From a checkpoint of a small transformer trained on Wikipedia.
Size: width 192, 3 heads of 64 (1 for keys and values), vocabulary 1024.
MLP neurons of a small language model. Each row is named by its layer, matrix (down: output weights) and neuron, and shows model dimensions 128-191. Each number is 128 + 24 x the weight over its row's rms, rounded and kept within 0 to 255. A neuron's up and down rows have the sign that makes its largest values positive.
A block is one neuron, or neurons of one layer that tend to fire together. Before each block is what it responds to, as a language model described it from the Wikipedia text at the highest values.

Responds to: Mid-word subword fragments
L9.down430 [165 126 112 140  80 150 132 135 147  84  98 152 132 125 148 143  82 141 120 135 114 153 112 193 168 133 131 159 139 152 172 126  76  97 105 143 128 155 133  98 133 125  98  97 117 147 133 128 101 107 115 120 164 125  80 165  75 115 135  67 133 125 175 151]

Responds to: Mid-word second fragment
L2.down149 [148 103 148 117 130 122 109 120 114 142 159 160 123 112 106  89  80 108 144 117  83  84  95  88 101 147 152 146  61 110 130  88 101 113 112 147 162 109 133  90  81 112 166 122 115 123  96 137 117 130 153 117  93 115 122 125  96 169 133 111 149  92 132 130]
L2.down159 [ 82 141 130 124 147 140 173 120 122 136 147 174 156 145 122 130  96 123 151 147 168 130 134 151 128 128  95 134 146 136 133 105 130 155 108  99  70  92 160 151 110 151 151 140  86  98 138 115  89 151 146 134 152 152  99 104 115 120 133 122 119 148 115 120]
L2.down189 [ 97 118 110  98 190 188 133 102 117  89 128 175 122 134 147 141 136 122 114 146 174  54 109 122 144 145 177 108 139 119 123 131 124 101 119 121 132 114 119 124 110 100 134 147 151 143 113 122 117 149 138  98 117 158 132 140 113 131 116 130 124 119 144 137]
L2.down194 [143 116 135 122 140 174 149 132 143 134 110 155 125 132 164 129 123 116 124 103 126 196 146 108 134 124 164 120 133 112 119 110 126 140 148 175 132 133 155 135  95 118  82 106  90 134 109 159  79 108 141 132 155 139  93 126 131 171  95 147 161 113 107 160]
L2.down212 [145 115 153  98 120  95  96 131 124 104 135 130 118 117 136 168 127 120 104 115 160 109 126 147 116 126 138 127 153 150 124 147 135 127 140 134 115 106 105 166 129 126 153 140 130 128  98 139 108 129 148 165 126 155 140 159 107 130 154 128 137  59 147 156]
L2.down252 [129 107  91 127 144 115  84 121 134 136 132 132 152 149 108 119 148 137 134 166 148 136 110 120 147  96 138 156 141 144 119 150 132 146 108 113 140 163 181 152 147 102 144 124 145 153 117 104 130 155 133 110 156 183 166 116  79 143 148 150 136 141 163 146]
L2.down269 [152 159 114 109 131 109 115 123 114 152  90  85 125 143 158 125 133 151 130 165 116 174 137 164 108 125 154 130  74 132 138 140 146 100 123 132 179 143 125 113 126 156 124 159 146  97 118 139 113 135 128 133 115 110 111 106  93 120 118  93 110 115 160 104]
L2.down323 [167 158  97 138 113 130  80 157 106 114 129 103 121 168 132 115 129  72 156 135 126 128  92 113 144 147 106 183 178 119 114 114  82 105 108  99 163 179 120 134 117 139 145 159 135 103 161 115 125  88 118 119 106 148 104 113 131 116 137 105 103 133 129 148]
L2.down347 [143 110 141  87 135 120 100 148 113 115 103 138 160 103 109  81  93 128 113 105 140 134 142  91 121  98 143 126 114 153 104 140 145 172 116 141 118 106 158 162 128 141 174 123 126 139  81 140 110 147 137 175 129 102 131 147 126 111 101 126 135 126 146 113]
L2.down365 [149 182 143 127 125 123 115 151 126 148 128 134 133 147 131 125 153 108 128  83 129 182 111 127 166 117 127 159 105 118 124 140 132 121 112 121 125 149 130 109 140 126 141 165 164 145 163 135 160 130 126 176 147 101 133 112 146 129 115 128 133 134 161 121]
L2.down385 [ 83 116  96 177 127 144 105 142  97 154 118 128 153 150 123 127 144 151 128  89 123 142 145 145 167 114 108 139 128 134 119 143 125 113 113 122 150 172  96 165 109 121 118 115 146 163 123 131 133 103 126 111  96 146 121 112 144 180 124 148 148 131 142 146]
L2.down402 [167 125 136 158 110  92 111 143 111 117 165 126 113 165  80 126 107 156  96  66  62 148 123 119 148 118 165 157 124  78 154 138 120 104  96 135 134  84 146 115 109 143 136 132 139 146 139 141  84  85 136 119 103 151 127 115 126 137 138 113  78 100 141  93]
L2.down418 [147 106 130 146 114 112 105 114 100  96 132 138 137 112  73 104 121 137 139 123 117 115 138  78 133 140 109 160 132 131 100 118 128  94 110 154 144 144 100 140 122  86 137  92 123  98 108 130 147  99 164 112 141 162 110 144 114 109  50 140 131 101 124 124]
L2.down464 [135 112  86 122 118 178 152  82 116 144 116 108 122 112 138 107 113 121  94 128 109 117 119 110 169 141 121 124 118 130 167 143 170 103 142 138 113 120 110 150 124 135 102 129  50 131 126 141 154 116 151 141  75 145 150 157 137 177 133 126 134 156 177 145]
L2.down483 [118  94 118 143 133 116 138 117 123 132 138 146 109 133 153 141 112 116 137 143 133 178  96 121  95  98 167 123 116 155 116 155  97 148 116 146 166 127 123  79 110 121 102 119 174 176 111 131  89 121 137  78  83 134 139 107 187 125 141 135 167 128 142 121]
L2.down493 [129 109 128 133 102 128  93 128 130 105 129 124 116 136 131  91 112 174 135 149 143 114 108 117 138 125 127 126  90 149  90 147 116 132  92 125 128 107 121 111 118 163 142 145  92 136 126 147 109  90 114 149 128 134 117 113 146 122 130 145 121 166 134 145]

Responds to: Word continuation after initial
L2.down115 [ 91 127 127 107 138  89 162 154 123 157 143 113 113 167 115 134  89 105 151 131  73 140 155  87 137 136 140 137 129 143 129 139 130 158 116 142  99 127 154 142 150 135 124 149 132 133 123 148 183 162 120 147 173 177 114 119 148 121 125 129 136 112 133 183]
L2.down135 [142 138 128 185 140 163 143  92 135 162 136 158  86 168 154 118 133 153 129 122 178 118 113 155 116 139 140 144 124 156 109 127 155 121  88 129 127 114 140 138 107 158  98 136 149 137 154  86 118 117 122 164 165 176  90 109 169 129 138 168 113 131 126 125]
L2.down178 [115 152 116 130 171 131 153 114 118 150 106 143 179 141 103 117 128 157 117 150 104 129 146  88 162 129 139 143 133 137 131 137 139 145 120 151 162 147  74 127 117 130  87 139 117 103 134  86 115 117 119 116 135 164 107 128  95 153 127  85 158 129 129 135]
L2.down203 [103 145  94  77 128 153 143  95 132 117 116 146 146 130 151 177 123 142 147  90 133 105 113 122 120 159 133 152 113  75 116 138 140 118 113 154  85 116 107 113 116 138 167 121 155  73 104 166 149 171 131 149 111 154 108 121 115 138 155 131 131  82 128  91]
L2.down230 [130 145 131  83 119 154 114 138 121 115  87 155 140 111 163 135 127 176 157 144 126 108 124 136 137 148 108  84 140 168 158 151  99 144 138 111 138 118  61 144 141 111 135 108 115 139 122 119 134 108 135 152 120 117 143  99 127 177 147  76 134 106 112 128]
L2.down238 [175 111  94 106 154 116  90 140 110 122 122 148  99 138 130 140 127 164 132 111 154 127  91 130 149 147 154 154 145  85 122 114 137 116 138 171 129 129 153 157 146 125 129 151 136  82 116 128 109 158 142 152 132 112 152 142  95 137 107 119 144 153 130 120]
L2.down263 [128 109 168  92 119 114 121 140 113 139 137  90 121 112 119 120 140 155 120 110 104 108 117 165 124 131 125 102 142 162 130 137 126 121 115 131 152 130 109 139 150 111 136 135 120 134 125 138 120 143 147 131 138 133 139 120 130 113 136 143 167  64 132  96]
L2.down336 [132 116 112  99 161 157 126 113 154  99 128 140 130 149 116 115 118 116 146  94 136 132 181 120 121  99 109 130 153 102 111  87 133 113  88 128 133  92 133 140 158 143 164 158 134 175 113  98 155 128 123 168 143 109 146 138 165 101  98 155 151 100 107 125]
L2.down378 [121 145  74 121 122  98 116 128 137 144 149 132 148 140 107 124 100 123 119 107 126 153 158 110 142  73 112 139 157 128  88 126 118 145 144  90 135 137 114  82 178  91 107 121 137 158 102 118 138 124 111 135 122 144 151 111 135 119 124 136 146 234 127 134]
L2.down425 [105 123 143 148 150 144 138 138 160 100 140 104 130 141 129 115 157 118 126 110 157  98 130 136 112 142 121 146 143 154 125  99 124 147 143 125 110 121 134 138 133 151 198 134 127 147 120 124 125 106 122 141 144 149 179 112 128 111 118 167  73 110 128 140]
L2.down429 [131 164 145 113 120 173 129 152 124 161 109 166 144 134 107 133 134 111 119 106 117 116 134 161 160 112 134 122 141 131 119 126 167 165 142  95 137 136  87 110 131 134 148 116 163 115 137 136 107 129 138 111  59 122 124  97 143 100 146 153 108 169 128 160]
L2.down439 [108 107 106 135 137 130 160 153 137 123 123 106  87 113 121 118 167 125 111 134 130 190 149 137 145 142 121 153 107  87 116 122 115 119 164 101 144 136 166 140 125 127  64 143 102 128  92 111 174 114 126 185 105 137 134 152 111 144 114 137 123 121 108 125]
L2.down443 [119 133 112 124 157 130 183 119 142 120 152 128 158 151 125 122 120 118 162  73 125 143 133 148 113 121 114 133 120 151 100  80 126 115 123 113 102 171 142 135 136 139 145 120 133 132 160 152 148 160  95 164 129 144 134 122 183 114 133 133 124 116 115 140]
L2.down465 [120 117 111 109 138 162 141 126 105 135 127 124  95 120 167 109 141  95 134 161  85 142 130 136 135 129 129 147 162 108 124  96 111 143 144 112 104  96 164 111 141 138 123 151 119 155 111 195 136 128 150 124 127  89 120 100 143 129 126 107 142 137 153 166]
L2.down470 [174  92 133 157 115 113 141 137 140 142 141 124 170 165  83 146 130 103 120 131  93 126 167 139 110  91  97 141 100 119 108 137 145  96  82 122 118 133 118  73 112 148 143 154 142 140 131  93 156 123 137 159 151 135 136 129 144 146 162 153  87 125 136 127]
L2.down507 [144 149  92  81 126 110 136 122 125 108 165 152 103  95  83 167 104 129 149 102 123 162 121 113 135 104 161 114 135 120 132 133 115 161 137 128 100 127 167 141 124 118 137 153 122 129 146 121  66 122 127 132  92 117 122 127 127 149 150 165 128 131 115 139]

Responds to: Mid-word name continuation
L9.down482 [123  80 114 136  90 133 125 137 108 134 142 149 151 149 120 117 173  92 150 140 118 124 120 105 137 126 130 146 124 101 100  79 115 181 145 101 136 111 131 122 163 165 140  95 112 139 166 143  98 157 123 126 102 147 142 139 148 161 125 176 121 140 131 176]

Responds to: Second piece after g/h
L6.down187 [200 127 105 180 122 113 121 150 124 138 133 142 133 115 165 149 116  94  96 150 132 136  97 109 140  92 113  83 102 102 173 131 104 135 154 138 124 122 143 138  67 134 129 144  96 180 126 110 142 111 115 102 140 107 116 112  83 136  98 106 153 162 128 123]
L6.down212 [ 80  96 127 145 149 131  91 175 142 122 134 156 167 117 106 134 117 108 150 157 143 144 131  91 147  82  93 173 151 130 135 136 132 117 157 109 126 133 126 137 153 150 149 120 145 144 157 134 123 130 143 133 122 113 128 167 139 129  91 124 165 143 142  82]
L6.down268 [114 146 132 102 140 118 104 126  90 135 133 124 108 105 116 149 131 145 116 145 119 142 136 132  94 149 109 134 127 106 118 142 112  76  89 135  96 123 140 116 158 157 117 124 120 168 132 105 151 133 156 123 132 181 152 130 152 118 132 165 129  87 130 114]
L6.down364 [165 139 152 132 144  99 119 164 140 114 194 161 116 108 126 176 125 150 133 123 135 139  92 103 140 104 110 119  91 131 125 139 136 117 102 137 116 148 144 121  98 104 134 112 133  98 134  91  98 146 116 118 141  87 113 113 141 165 108 126 111 126 167 124]

Responds to: Table pipes and mid-word pieces
L6.down154 [136  90  99 129 148 111 111 131 120 108 135 123 142 105 155 101 165 142 146 149 152 111 158 100 101 123 135  84 139 130 140 160 130 118 124 129 116 155 162  69 132  90 133 145 139  81 120 114 142 165  98 109 119 113 143  84 147 153 127 150 159  70 154 151]
L6.down165 [119 133 106  71 173 125 115 111 150 124 102 119 125 111 137 170 163  97 113 137 158  74  97 183 128  81 139 174  84 124 124 145 125  96 160 123 122 169 130 137  85 120 155 102 103 157 112 110 124 131 116 101 124 129  81  78 118 167  98 120 127 132 113 110]
L6.down366 [119  90 119 155 177 113 123 137 124 130 147 109 123 148  76 126 145 119 110  99 150 116  64 137 145 106 120 142 107 156 131 140 149 122 167 107 154 140 132 112 130  76 119 136 160 149 141 150  85 165 147 133 126 106 124 112 103 148 138 139 155 139 117 127]
L6.down375 [155 118 150 121 112 161  92 162 116 151 149 107 117 134 110 127  99 127 104 141 130 134 140  80 118 146  70 128 138 135 148 138 125 124 116 134 113 144 111 160 122 107 124 149 176 123  98 138 155 120 150 152  95 105 136 192  77 133 141 142 126 106 121 148]

Responds to: Mid-word fragment after short prefix
L9.down1 [106 165 104 120 156 163 132 116 140 129 126 119 125 122 119 121 114 108 144 117  94 162  92 127 133 144 117 113 147 100 124 162 159 111 136 116 131 135 142 123 112 145  74 136 127  98 141 118  84 141 128 147 166 143 145  87 136 149 120 144 131  98 101 116]

Responds to: Piece after one-letter start
L2.down49 [130 150 106  88 119 148 107 163 156 142 144 132 142 125 139 168 128  79  99 193 143 195 143 138 139 123 131 138 116 150 115 149 111 139 143 132 124 120 116 162 113 163 153 153 117 138 109 143 119 154 162 176 154 172 133 101 123  78 130 106 118 116 133 161]
L2.down60 [139 108 118  98 171 166 140 138 142 132 152 116  84 117 119 136 117 118 128 170 152 104 141 121 139 103 146 106 131 126 141 169 101 117 128 128 141 120 127 114 156 104 151 150 136 130 154 111 161 117 118 136 128 106  95 124 127 111 158 116 105 139 139 118]
L2.down71 [126 108 155 125 158 139  95  98 128 107  68 152 126 118 127 148  94 142 141 150 154 156 126 116 130 108 122 118 156 117 134 128 139 127 131  87 124 117 111  97 157 178 123 145 157 127 102 120 127 143 114 122 116 113 111 122 120 107 169 117 129 124 161 174]
L2.down90 [151 112 126 140 159 156 153 111 144 124 163 158 167  91 114 119 134 101 119 130 118 125 151 128 105 132 122 133 118 108 129 171 138 119 129 117 113 135  85 190 121 161 172 124 212 111 140 128 140 164 134 122  62  91 106 115 127 119 145 112 128  63 114 109]
L2.down96 [125 131  78 123 179 216 145  90 137 139 132 128 139 137 115 119 136 144 128 176 131 120 131 143 137 172  88  89 136 160 127 127 142 131 143 119 103  95 149 122 100  91  85 123 166 126 109 117 126 125  77 135 149 138 124  85 125 102 106  99 129 121 136 122]
L2.down118 [110 120  97 136  99 148  97 102 124 140 137 142 162 135 141 171 125 106 150 124 129 100 123 149 157 172 132  89 179 154 169 113 131 143 136 125 114  99 118 112 139 123 168  97 110 161 156 131 110 115 145 143 128 137 151 117 116 147 158 129 123 140 171 136]
L2.down171 [126 130 156  80 118 131 155 134  85 191 169 151 154 139 120 119 163 114 132 131 141 145 129 177  68 151 142 133 120 100  94 127 140 156  97 125 134 116 151 124 141 150 125 136 168 184 102 116 122 165 140 161 120 129 149 134 168 117 116 134 141 106 146  89]
L2.down287 [165  98 179 105 117 193 105 112 117 106 136 152 120 143 120 142 132 122 146 101 115 182 111 129 172 125 138 132 139 157 149 139 107 127 127 132 123 101  76 140 187 132 169 132 152 114  99 121 113  93 133 142 103 139 153 130  98 127 130 106 121 113 153 110]
L2.down294 [129 100  85 137 100 131 126 126 100 155 123 125 110 101 109 126 150 150 123  91 101 123 126 135 145 101 117 149 156 144 105 119 126 128 108 107  80 124 159 139 164  87 143 123 141 167 153 125  99 120 133 136 162 132 127 187  84 184 147 110 113 135 136 156]
L2.down350 [117 123 178  78 128 112 140 131 140  89 150 128 105 145 144 106 113 160 104 119 136 127 104 149 113 106 129 125 146 151 130 122 112 140 135 156 124 137 132 149 159 158 147 128 117 135 131 120 139 159 105 130 132 147 132 100 153 110 154  88 116 102 102 129]
L2.down404 [105 155 120 104 127 157 120  93 141  97 116 115 157 115 109 137 143 162 112 128 108 146 167 119 125  95 118 149 102 145 127 108 147 143 114 144 140 108  89 156 121 179 130 171 126 143 106 113 139 131 141 118 108 141 142 106 150  86 120 160 141 112 128 170]
L2.down410 [117 137  93 103 153 109 165 110 164 138 133 154 136 157 154 167 115 145 156 105 116 152  97 111 137 145 151 151 122 114 170 153 116 139 129 139 126 152 100 177 122 144  88 156 141 133 126 139  87 134 108 117 120 125 118 125 154 117 143 101 151 111 142 146]
L2.down432 [108 110 119 127 143 143 114 151  78 107 159 136 167 133 130 125 149 117 158  92 115 149 146 121 148 120 162 150 143 175  96 119 141 160 118  83 123  80 105 104 143  68  98 119 119 161 118 130 137 109  97 164  96  91 137 127 143 136 148 119 130 121 151 147]
L2.down446 [106  86 159 148 104 144 115 152  88 136 123 111 144 121 120 123  90 121 108 163  91 131 111 118 119 145 133 129 133 115 136  99 149 107 118 137 129  99 155 117 107 113 167 155 129 124 164  90 134 133 151 128  99 158 138  67 132 153 122 144 103 172 144 136]
L2.down476 [ 99 119 129 105 161 143 163 117 147 155 172 117 121 107 148 114 137  94 150 112 123 127 122 118 112 157 163 108 151 129 167 116 111 165 109 172  99  77 131 106  92  95 113 160 145 115 163 139 105 129 148 105 144  81  92 167 182 131 117 129 114  77 148 122]
L2.down505 [117 154 138 179 147 144 156  96  98 136 128 136 171 113  87 126  86 150 113 142 116 147 170 170 107 118 155 126  97 158 114 128 151 120 130 128 140 133  71 151 145 136 105 150 115 106 114 125 139 160 136 102 113  78 110  99 115 151 114 165 150 127 136 123]

Responds to: Word-initial fragments like sec
L2.down37 [130 114 156 138 112 129 146 159 100 111 122 130 123 141 171 119 131 174  83 133 110 110  73  78 148 148 107  93  94 136 134 119  95 156 120 128  94 132 102 111 132  95 106 104 119 149 151 121 140  92 146  57 122 116 109  82  92 149 147 144 147 131 120 127]
L2.down44 [142 131 122 106 139 151 110 140 157 134 117 123 111 167 126  91 147 112 115  91 104 118 123 107 118 191 120 139 109 154 126 123 147 153 132 109 132 149 135 109 110 123 164  83 113 153 140 111  88 157 158 120 139 162 133  74 139 102 103 128  90  88 123 131]
L2.down100 [130  94  98 104 133 150 148 126 179  68 121 168 162 117 161 160 126 138 107 163 174 107 112 146 134 159  89 126 128 131 146 127 120 107 183 129 113 129  91 118 169 129  91 124 116 119 162 126 123 103 145 131 135 164  98 110 149 144 113 116  95 112 142 120]
L2.down103 [114  75 126 108 113 184 115 137 130 104 103 137 100 134  88 103 105 129 153 165 136  98 121 125 125 122  95 135 111 126 161 122 130 119 129 131 117 172 125 138  86 170 128 112 123 148  95 159 100 137 117  94 125 149 136 129 111 146  96 126 137 105 173 103]
L2.down129 [116 133  90  97 142 145 108 121 144 138 100 127  99 110 147 164 131 101  93 121 143  78 140 139 118 132 121 133 153 146 147 102 135 155 136 124 133 109  87 114  84 166 110  81 130 104 111 107 131 115 129 129 123 173 127 143 153 113 110 107 122 148 161 123]
L2.down145 [109 135 148  91 117 110 128 123 156 141  84  91 123 153 197 120 146 133 161 114 176 146  81 119  90 132 128 112 150 130 156 135 141 101 164 161  95 146 141 168 130  98 131 146 139 108 151 133  92 125 139 105 142  98 143 143 146 201 150 128 120 154 122 133]
L2.down206 [168 126 121 186 101 150 139 156 110 118 162 129 116 129 146 145 110  72 126 156  91 109 110 125 109 130 141 144 149 133 128 100 139 122 129 152 145 152 174 155 101 106  83 146 155 120 114 151 140 106 124 134 135 125  85 145 141 128 108 152 162 118 113 120]
L2.down225 [100 126 115 127  97 163 119 136 151 168 106  75 108 167 123  86 120 155 121 110 132 137 137 122 121 168 108 145 135 135 145 124 103 157  88 123 133 133  94  97 141  87  96 126 131  85 168 110 123 127 136 167 133 153  80 129 112 111 137  94 129 119 110 114]
L2.down236 [146 104  84  98 132 109 102 120 137 151  98 127 165 132 103  93 140 162 138  87 146 166 158 153 109  89 142 133 129 111 141 151 148 139 123 161  99 105 142 156 132 164 153 129 110 117 170 125 139 173 131 150 132  93 161  94 150 125 143  91 124  92 124 145]
L2.down259 [110 141 111 155 111 145 150 115 121 127 124 137 131 128 173 120 138 137  91 141 113 134 112 149 145 105  88 130 126 115 129 104 142 161 123 109 168 119 121 172 146 154 142 131 111 127 152 146 170  81 119 134 171 135 147 132 183 117 119 163  93 103  72 137]
L2.down262 [ 95 125 129  95 116 153 146 166 145 142 146 117 128 133 130 108 150 120 125 147  80 119 121  93 114 123  95 123 116  88 146 161 120 164 144 128 128 144 134 127 129 146 107 171 164 154 167 146  86 134 130 145 166 149 113  85 131  80 124 101 150 106 134 120]
L2.down264 [150 122 143 120 112 124 117 112 137 133 151 132 140 128 114 125 105 145 108 138 142 158 155 107 157  96 123 133  56  95  99 158 154 165  99 109 124  80 137 132 138 150 109 142 102 130 166 108 115 121 142 119 112 116 130 153 141 126 145 158 143 152 119 140]
L2.down278 [115  81 161  94 101 130 156 129 121  98  88  91 157 107 123 128 107 150 132 103 145 115 125 143 106 171 108 115 101 100 154 173 148 130  92 105 125 149 167 113 135 131 153 122  76  93 128 181 153 148 160 126 143 171 137  85 120 130 148 103 148 145 111 107]
L2.down309 [133 103  85 114  87 130 153 158 147 145 127 186 127 125 161 169 136 121 116  97  85  61  87 128 137 133 139 145 138 154 125 137 101 130 163 117 139 160 139 137 127 131 107  99  80 114 108  96 104 111 140 120  82 167 107 133 135 142  85 155 116 149 116 140]
L2.down341 [137 121 175  89 139 120 123  88 117 149 112 139 148 150 116 145 132 120 137 100 129 166 166 117 102 151 158 155 145 121 110 107  99 126  90  86 150  97 157 133 132  92 108 171 100 124 129 112  70 110 155 137 155 105 123 137 103 109 148 166 130 115 100 106]
L2.down471 [162  79  76 127 147 104 172 127 126 135 113 145 152  95 135 108 114 138  99 119 147  93  95  86 137 149 130 109 131 137 120 124 117 100 125 132 130 173 129 173 141 104 139 132 109 174 126 118 130 114 137 126 144 172 140 134 156 104 114 159 159  98 106 155]

Responds to: Mid-word continuation pieces
L9.down320 [140 138 107 108 136 162 134 131 157 132 117 104 112 159 118 147 103 129  99  82 134 138  94 129 170 147 152  97 164 145 138 152 155 139 122  93 148  96 150 115 115 140 176 144 122 166 109 142 131 125  79 125 117 168 122 133 125 148  65 148 107 111 156 127]

Responds to: Word-completing second pieces
L6.down13 [141 130 118 109 105 133 108 103 150 124 172 137 143 156 152 110 125 117 160 146 147 163 120 112 134 127 116 109 142 112 150 165 173 136 133 159 144 151 124 159 159 134 113  77 145  93 163 134 107 161 148 131 114 107  98 142 105 155 136 119 102 187 129 116]
L6.down52 [ 87 116 135  96 165 146 175  93 159 169 120 116 189 126  95 119 140 169 140 122 138  83 119  94 160 130 145 156 162 134 146 121 129 152  97  90 117 168 129 141 144 136 133 112 137 143 115 144 169 108 165 127 106 115 122 102 142 118 125 149 123 112 137 127]
L6.down335 [102  84 134 155 139 163 117  91 164 123 120 139 133 110  95 145 137 131 177 115 143 170 136 106 124 134 153 142 141 139  87 118 175 164 170 109 118  91 117 111 127 121  97  80 150 145 124  91  86 134 103 117 119 119 165 120 141 117 108 124 109 149  99 152]
L6.down486 [106 140 112 155 109 121 121 134  91  96 137  94 106 143 144 143 122 174  77 129 169 154 162 103  90 155 131 136 114 148 142 110 149  90 127 132  79  81 115 138 103 142 129 151 142 161 131 120 153 131 115 129 140 109 130 123 135 100  86 141 141 141 122 153]